{
  "n_head": 4,
  "bias": "none",
  "optimizer": "adamw"
}
MLP neurons of a small language model. Each row is named by its layer, matrix (gate and up: input weights) and neuron, and shows model dimensions 256-383. Each number is 128 + 32 x the weight over its row's rms, rounded and kept within 0 to 255. Numbers have three digits each. A neuron's up and down rows have the sign that makes its largest values positive.
After each neuron's rows, "fires in" lists the words (lower case) most often at its 100 highest values on Wikipedia text that the model never trained on.

L4.gate534:141131124119155120149159164129142116095148121110080163132117180096112119074129075066172107072148123098115137166146144173101091177172171074119189117138116117111144121123115147146143121120160106093135108151170139111114115071188115094120095097129143125140151062090115121085209122170146145111133108080134155147131152174119118071136110114137132182133116133065065036103074145089127172181178
L4.up534:140080117095140199098119085131071194132118111118136129087159151113112075143162145119097172123135119099213106095094087128144125164132067160138113110111121159099090078121101159148153145108106132145165108152155125117160129137153163139165130115099131079091139118142139173092127158064081126140133169135157161110141154053196082137139080055132176131119142079154125167206135151086140158103178
fires in: "and"

L2.gate497:135051171098176131136140152139126188086105090027021156112175119147133134105168178123080106089151109156143140121107114115135128164129083134150121106089143111188139132116122137128166130117187044152203111130134131084113143160137139091100089129129123108152155126199113147180119165154129167083152125131133111109151091169174084125174085100105118136131140097137093120148131099135089157070161
L2.up497:105158124127101154086143119064092106147087149093095170154110160154116208132187143136105157117129110183135125111114139045131170086144100101155109116139158195129124108112149155136152081142146063148181105137136117093123162140157134136088113107167129086175139112188120137129163136129083216123059110200115078101173057088091186085121136122108116102087117106143087176092076103078121143138101
fires in: "30", "31", "24", "21", "33"

L2.gate867:125085159136169160190111120132108169118127150066136075148168118132127115097198188104093111054153101104140148124136164152168122149091113107074108132136194124074194120199082127138091071100084081116153106115141113112182084077153108130172134073095134158073131135131179155145129183149169112115118133130044162138138171155170106123191145117108147141117158099148110163169152158155104139143085
L2.up867:151094115098143071147133168162149194101110115094109109129124126140102075110161132134119074094133120139107142114137106129120148198114106143056147123096136080176176102121115082200128143118114092111178115155139126059128148132134142122124161174062142129078107138157104204164165137167157126176179144174124117205111122122139068077157106179134173128101048106153190200119182120167063102105138
fires in: "10", "100"

L2.gate1011:158076099097138090083084119170153132193125114120095165093160157110170106148102124162104145083138105113118110152146120128134145127104122107056094097038140114118124149067148136157110146108135111147071131069117129123157116216132123167072138136120194084149139165124135115173150149098079180097135101161085117138104101101119146162154137101167150116176127155133136124123088155124078107109152
L2.up1011:109125138140064089123122109121119132158108071128112013191136133146133101134135127141121124128147153139147121122151109205143061082100142116027178136112136132133112153123203124168086059154165175153134146120106088186090096123165117095100156163137129100171085146111106185141094136135152180104092174078109098136107110190133132111106095079091094158146197164091086131108068163096184103144070
fires in: "father", "wife", "mother", "grandfather", "son"

L4.gate60:091104084124070105161186137135117097180174181179070161171115085153134156177117130160154095098161112112070141128113156142167089169142137090162119111117087105086088146073110155146091086155122129123123140150153135150094161034084123127186122133152086167165091110100047116165088060116180124122146095076063156122173128145186108176155121084117153149115082124126148119164124070160151107178156
L4.up60:097115181115124137127105136100125156156087128069166125127119134140115120190175150165050147115128100121134155087167118140160127137057150144063067124092113130159111155095121130144082094164133095142095130169143091114127139151121148139150146151136168096105094091102129110146143119119136151111126173132038135178120100134123160149202079122076116129115181090108101199124148141173074093112147
fires in: "on", "of", "team"

L2.gate574:159064066133140132118117200148142150098133110094125159098133100144099144083196160136112135156145128159082142139151142092126087117130104133044141114119124133126143145132134164098145171074164109061145132164144118105117132139118178088119106160136119146182112137121095071197139148127165132142122078162126146160083142119144132085184093120061114155163110098083161150113112084172054077108211
L2.up574:121104138140113148115179072149108147152181120142158148179145085137098100089129120101113139127102164119094105091148182157119167128151141199065118125203162136129050146164093149159162169122086166109073079143117115157151113152120121135138149174141103151159157131129106055090128169134128097142066102129122106043098090094148094130130130103127055137139117140117106098082117191123139106148141
fires in: "11", "time", "111", "1914", "1910", "21"

L4.gate375:145091179093184137113112138085099151089202121112062129131107089152121140166161134114087097126169134125186176079147107066170162186117097126138109087125136191174087081126184180154217135136138066098156144106139119134125098085174196143099129117120070138138132122149182117198084124105092182155119147184105084073126056135129169184129063087161121131132183115085130112123113106104068121177109
L4.up375:104090140123179137174091095120111130115086144096085155122092092152106134144142104102105188167118146119100192073121139078130105149149152154144141133157170169177061127128153129116103107109139084082116126165094122123117135133091176082076114130164049127082150160150116095172132084086117173181131182161088119131142119118139194125123115138104122089055173159139183115176121133141129129074153
fires in: "and", "to", "number", "or"

L4.gate499:111101141098143090143170167110120120102126066109082157142149125181128134187144076074164083137136098152141096154133121160114140109121106102149114134128121131115140174142122144128120142136168151054064098134199162079073132156204141158140088136140044181134069111129123100156189141075088169131142152143114127130157094164117188134080151116118191150081094143130090098082154116088147123108186
L4.up499:137150073150175123158084173143158151136169053146101085155192140134107179116124126072127151120149111148085129084096078146155134137130134122131088141107127163128106159099121120163118147116113096155082156111083144128127062157144095117141112154154130111065105071091078110148155161141150119100113126118093161149146126120165129132118139160084183165113123079131094121074100085146151135137099
fires in: "of", "for", "on"

L2.gate297:169115078172167104129143156128181203115190151170072125111141141119166130141072106113111183128162125074147112144119157107159104141192138070041093112100147183086159112217048096145209138074126131090151078128120147138090156119192102174155108091103102079132099096100121111139126141152122112123139162199119137164149103133074111082097143130151128137104167118146054110166124182108167138135165
L2.up297:124157101147133159078197136098166120136175116160119134145154151146204131114203063129141108174130125005149109168116144090200138160174127115122039156130127139104159197142129114134120145115108123094168169111134111164138109145156132132139141169105106196112084145167131158143120133123148130138085147107119083156104099119098199125143097121114124134103133111128166145098083119153095129098169
fires in: "to", "in", "as", "with", "out"

L4.gate372:129151163096094115132129100136152111147098108118093192140128154091146214184115124113133178099170088121082134154128116118128160108119057158153113177104174106118150132113163131127043159098100065121092132144172092107108112087145105120160129149156103155058107097113077162148193079135105139152112140130081140114190113151174131128088135105131199116155145147133153132166082088157117079119161
L4.up372:153150143118152145099165179117181150191069131124149114134178127126110115134120122154125113181122125097089149091165118158130164118188105137116174089133121130070169152104199127158081165162142116122133121125090122162148087100137122091180133133109152108094129158142152106125134118109171099093120174171041166135096187114085142140043155063150145100154134131065180094134073142134112132140140
fires in: "of", "in"

L2.gate751:128124110112158087135137144158201194128119143132102099090141150184149080138119116142121090120150107206101127160136100155200069177173179107074134103073133152111139115136142159138106128138156126106148191088149098120073129162142154164150117126109120110105111164120089157163124150059126142103209070138045159136192155139141120120169178148132141135171129155108111096190120136137133109154121
L2.up751:117153128142042140106164070134085184105182157165122108095118105166077112137125141078102097147087181157155088137106109150129191116158119150102139106128138145132057153123108111204142168166132175187135090141137057111132110154104210155105175162107109123081135141091155122055096164151062085115112083117146133136126114148156095080065164102154088099173114141139087092135121159104117068155133
fires in: "13", "11", "12"

L3.gate611:174128147158173144106146110115105103124155127142098165194113097132126130105212121054155143115147158071128139143148131149131153213210121182195137168104144142173136078115158175171192077184148158118160109137127152077134162095126164105118158111087118137124098094125085185190135134092108116166113130160130157149142103118159095099191098062189112157153150115113125118154116119087150119150150
L3.up611:117107186144166191150125213096158133193135168150107140110125090125086054160112126119132112169100140124121141132094116149122105179125155143103132172132072101118175129124089138089125141135141127131207093183143078107108128139090097130172150152147091117170139114132152092135085159110097117169154131074132104163127094060067161106104123135054108063103095130112170140120181125153079098162147
fires in: "and", "of", "brother"

L2.gate909:156086110158067111160100138147164204090103122127134059116088077155136091110134134121158105095141119174151175150084137174122102245088134148099142117053113118092171143157111115137106168126169118139152211139156134116139107101160133100131111070130099170093084123104144185088116104157136147145163123139072152104140131218158082130100102095095120160121120163116108160137173131154165129143150
L2.up909:062131122169117163099159095172068141092197120101141089117103072129112085068149133144134094172112107138057122098076128203126154104134084098105114131107139119155119116128108173155127117116178154128145073127130105080054146120141069140149138174148158090168123161150084131185068126174085133067117128140169101120136137117176110164168146124166105124127109092128089102155088170090126108135063
fires in: "11", "116", "114"

L2.gate601:056117110168085136194136107127161171124138140109114039111160114217092083129148094094086111145126152136145095158174157142115161092168094111115090115142164136119091140131092201159141087143130082144095102178135124133133137111122063112200061116114138109069134114086139080074127090152154148089103090122109109118168137168137150134162111014111144164070171160128152108161132106139111137160153
L2.up601:139092095177118113182151123098119164107135070156119166107114159146111153106168128100152121134125121141161129144138141140145177145122112133138132091092210176091102085153073171169186131094118117181128074183125125108136157092180106117179066112144120038099109150143149131108102169147085137118170144135167119113166144095118141130080141109119168166100133169145105084155075132110163104137104
fires in: "of"

L2.gate864:097135154138150138150115089164069075064150201147099095156089142138123159143108026115114121155157103133134168106141115112111148091118167086107129134127179086113149117131121162159166117166145118128168051120119155176070132068179090112157115104128054099081132162141132125085115113122173061127126106123148025084122147197113082120165088038144153093122115159108135095097124175126129182156135
L2.up864:136132124176199138118156140211160094107111099120132094122105142171132105197143136176098116107144117079106155163084127105173179094119161103112140130121156111082131036115116163159096174150146086112132178114160154178086141084135120167176116134159114055090122187074193104048143141118143098130091132139111077096106156151107113170115124132067169092126125134100126126103125149146053158143129
fires in: "in", "goodyear", "no"

L2.gate174:128088131160141110077137109158163085095165118135124114153076112088085159109141116132122097149114117179109113183110155129146121186084106149097071104156134117120116167101105130232152174141131093121130145050113112135102101156142086158170121131107106133142190114112112095039128156086144181196115145183109173089121115154069160143093170125112168123167150161123126142137110123117078164137181
L2.up174:073087114101137109128140179136076083121079065146178198123125210134156145130125148133121140153158084076178147128141089108094127081123077118110052104146185153123076109107120169120103109127158121177059132128152103123159088090128134142137103172161142121139125128100100127149150116127119185137125148154149084073183053120156101139148080136111224132156138119171165126092077162116162099142111
fires in: "in", "for"

L4.gate575:103179113139086131160192113166152147085112138113140117105135111127146094138086132164154131123145157145088109103130062127195146080119124111154085190157132133114119192124140145175085111114145130147104182131144078158153072100116103108113078165178060159124118131154091139098114112088069105176145096176108163140125113050179106138095131111079188070131119154097134154109070151100090098099175
L4.up575:123157134132083096098144076020148124137113091043115105120169092156141094110146105114196163187140101132094139130177117141172137098108105175120190125127165094116115118082125182178164146198118117151143145082160091137141138091165093100165123100102133110135126130089073155142142075086147146104124141105132120123120093086154157107138097102122172138115113118111125149126073136098121150156108
fires in: "of", "in", "de", "to"

L2.gate869:157169105055084110070108119120173086159137153102168131073157130177176199123194155143137148071161067129096170122151140141144111152186133114204123118134169159091114171066147193093126130045113065111147085072152131102130160094153100172115047077096111100156134137187129164142145099164096164118102083185068105074193078115136166133104116126129153098098184105127050107120117138076087167105137
L2.up869:128153148077129080109159106135141160100121136097133184154216085109126108098113116163100100163115213068091151127121121093100091084167079144153168097151081175138089173086124141174156165119139135102136178135119126175113160147158122117160111119105093139139118155170172158087125146113116119147097113104123127113093085125112116092065169074075102089135110123090120157105164122148111171140172
fires in: "30", "31", "39", "38"

L2.gate773:119096083132190075137132140127119187137139143130105061104159140160124162121119133079103139095152089129157139157167206122159159130204141085063157075124158191108140138169146097121168149126098153084101125147151062113103108109179115148170148096125096076162109146164136089086104182153107147119152148143145130108070101166129161158146183099164086117115170146106104145132147131145102157116177
L2.up773:172130123135140126167107123121138130146176154168167110115161153132096155066137148080134114136143060124098125132171161137137129045150144243106131113214157143143152109161098118118125139097165101124058171096133148123134102148167068156138116127096174072151120151073177127086151127101130093148078148121105072096131093117153166146142143111153132123070151138131046107080122140154099041130115
fires in: "as", "with"

L2.gate53:100115091201140172113122130124053116067139104148112100161124155165141108139098144099125125189156163116174140145134142151184142063103077072129139148095110162156136123191108106120156035095143149175106136111140100125137157078130083121126117126142096100166158084133152110082151117131164110093142101104152044127112162091155146184090132094163149079104057075123129151122078153162176048123107
L2.up53:142156156126097103112111155153132074165087104125180160101094133104152121172101074081122193136112155153159088135103121138186194116168090121112142118131161136147080145118110091140146148093135112088111108180093132148141221066119066088141120154119127045086163114092067132113089229124074157179124193153158099112162133103068170121157129167098164129105112139138142145077143119071048118111128
fires in: "1998", "1996", "1999", "98"

L2.gate659:144114137156124095181115120110122161134176057127072050137171114188146117149157098148132179122156150128154118133143149126170173110135078091145119114098093200135121135166122205144185050128152131102114121073148177102106144086135108066106063109057174113083110146128076118158150090088166179139106181166042116157123162147099174130170096149124129124110192114105117142126161130094124142149118
L2.up659:071139127122163151136067106071101135131187043143152063153128125193117127143150094112153229152131132082127115116146135126156104081127105147103148119126158178098101137138089135162131086175175113138125130097122097113074112079144118121147059096100143099107119162164067184130090102109119138161111154148100124190072137149068159172141156165065086103086125112130108076113123114114166124088063
fires in: "of", "about"